Part of a small language model's weights: width 384.
MLP neurons of a small language model. Each row is named by its layer, matrix (down: output weights) and neuron, and shows model dimensions 48-143. Each number is 500 + 40 x the weight over its row's rms, rounded and kept within 0 to 999. Numbers have three digits each.
After each neuron's rows, "fires before" lists the tokens most often just after its 100 highest values on Wikipedia text that the model never trained on. A number after a token or word is its count.

L7.down292:465530498472469578606461515535525616469453498503483459504393476483499553519500432477535456512467521506528519477503464459498495566490506558537490462533486477479469480517498536455542437555548410443453433499575585540571515442433553508492558561578530461592508525467501459447442475451459578541
fires before: ", " 29, ". " 25, "." 9

L7.down876:552456428527466477433483530580416448587432527475496444460516569503489444468550504539491466469448516503446542452473564528522553448468486522523496513506513477543424512557519482512449504461563520515501559504443447527505517420483559502487526509460452580510531462522473470527393479495541499402
fires before: "s " 57

L8.down846:497491550464478519605463561499500537515495481527460496533443457481486541488499463416472542521492523496499581446480488462550522538495487452448485501532441534493494481575506445584465468462502493519496455580464424452570473501490534461498548475508569398546488532573507475457467442470552551456
fires before: ", " 32, "==" 12, ". " 8, "." 8

L7.down112:484440534460488532518455399454512467513531522461566543415472483441452528503471501491529506504580519496532511598553531514478453464567554465479530443472470526474456510529507525484623515472466473501519448491457469489526528460517503505494464510559480526445517487532529544479505571607513514530
fires before: "| " 54, ": " 6, "|---|---|" 5, "also" 4

L5.down849:511468535536509544471530444496516474567495500511494510524457364536554478521498542425516523510489482511464536478488519466456486493526444508534469586557564521502460584484501568473482468483508496446482511525527513554487493496520537489473584546527458426449518452498467554482460419497468520484
fires before: "s " 77, ")" 4

L5.down837:396541550530501436573495502502474537480457467512546549598505443522533569481469483519484545511476417474429508507513516513545499499547532498510417579445557497513425518506495519528520518494451519550477476480473499455591522527468620479448575480478544505473485497492492481520541525480454499583
fires before: ", " 14, "\n\n" 13, "." 11, "\n" 10, ". " 10, "al " 5

L5.down195:469431529505470517504437445534488472485525514530493449447470446500494413608456544444541522486564536429401483492462452609491482465539462523505549422542512538513488492487484505512445519556483528462506492530485526569441534439532470455471528473536466527532475553504483556534481576561476483513
fires before: "| " 65, "on" 4

L5.down344:498477531511493449450426474474525531581484477534547450535462441518524493543446543549546601497459447459532520493482468550496525476520486487526544448459435560469481513561415481511509515572503513490498535529611431507446461439518501510450427448557524505432506546466518569505454491434526489439
fires before: "| " 26, "|" 13, "fication " 6, "é" 5, "t" 4, "ali" 4

L8.down610:487485509475567491507424554510492518506540420526486532491471548506472487572473481530536470484507476509443570486486537540532483520550505500536463454504547536526507474516511519450503491532565541519485457601483439462514479543481487482541476525496545473576452526480539547529510546509513512443
fires before: "| " 36, "ical " 6, "9 " 4, "ist " 4

L7.down940:475485478504500612479482548524540477499537577554432483450474499510486506496487518562495442564490478513503515545483483484471520571526515525534544475534482496491527507517542541499452475511558495499467487521503473549448609511424439474470489398535571523500522489488478522502517506450433554498
fires before: ", " 28, "s " 23, "the " 4

L13.down392:506506473510497507541540493531533450489464563470454448399490541461523470554515514485553514512541553453446504458498504606503483475538533456525492521489520572528452535474524520505426478437471488449511505482561471504486565564441567472604458473519475480516484470534497556530517479484494515506
fires before: "| " 69

L5.down896:440549493409446515480507500582473489424459510558536439571541538440538433497428506545499492569487493516440484543462423500563457453523480455497466518444455495414467493499505520493497548500503538566463534499507439497576443491479533468465458535475541485493443504498520475481554518585495458536
fires before: "\n\n" 25, ", " 21, "\n" 8, ". " 8, "." 6

L9.down513:551529476578528513526454528433460476463468416482522531493460511567467439463479438397477532562533520442509506485523478524494477473469552512514457500502538527478540508481527466465653491518584504484542480599496513505563507528499506522490587477478503402485530548483451480443488513519502461563
fires before: "| " 21, "T" 7, "0" 6, "S" 6, "T " 5, "fication " 5

L7.down908:407488547463485511504458507550521497530474554457491488456493457470548495503546463509481432436477509559507471558503454492488497523515456548514485440492471491485518485531513499469488531531472479489555416550475568522475518497446560455472533570516500494492541491514541480605491423453508497458
fires before: "| " 27, "–" 15, "," 4, "." 4, "(" 4

L5.down587:508547512539459485453504503448435525382418472536506451513492465534495506575449454549570489522589450476459542537447448505470506460484512477516541534482493463454481453488488573511510555484485441421552436444537408582518517530506515504530544507517469552534454592536484486485477575500452520508
fires before: "| " 27, "\n" 13, ")" 8, "\n\n" 6

L5.down777:529488471454571538547521453576543455579503483576449457506474470504555450552499562507507405503458465477420501514522529486542514523482469472508466533584518480520488562488526551557482396440567496531517522479546508527453506472470534475505549495548517414562489495546468490472527490452589483514
fires before: "s " 59, "- " 7, "\n" 4

L5.down71:484587480543501527521572524516503488413469513530407532520478466570521515488507467441439525532480451521468532484487499501449482574451536487510570465486448515512471537513427520460494532552541447519503431466495518520511518543500600478545506442531518358487497446540575472521441558477437544482
fires before: "\n\n" 41, ". " 11, "." 9, "The " 5, ", " 5, "and " 4

L5.down350:497553487409532502544565489455498538451535497507445507539559446545526512509459508457432508575525427489528473533545428513540472503488531485489501508469487472508541605484497522557494474490537427533489441471455486464510499452457528562528495492478511543478479548510486450493511518441513505589
fires before: ", " 24, ". " 24, "." 13

L8.down227:492509502540551477488464454480445498534434535519488490501516413498512536462415592385470396500521410506526472588512510426507454482462494480513531543479565509525450581536510524575534512547506528473480516514482498509541449483497546445511588503561564448503513514536543400482488438497557489523
fires before: "s " 34, "\n" 16, ", " 13, "." 6, ". " 6

L5.down844:448511524477466457533542470522453521537520515522521529546510449534500500485466476379511528512447525507427529472487566410444480483565471437545437512402522482567468471541575566445554464516492531467449555506505457549474533500493481430473568519525528443522507475508442484516504522480589469626
fires before: ". " 30, ", " 24, "." 20, ") " 4

L7.down265:438544512495493495545533467539473542512443563479540565520559474480589440535490478410425495535518522509470509534475450429480484457459433497458505567515589521517530564473550437526506465473437475513528547509513480532494508459524528500465535513452562436496481531503457581490474519514481513565
fires before: ", " 17, ". " 10, "\n" 10, "ed " 8, "s" 7, "." 7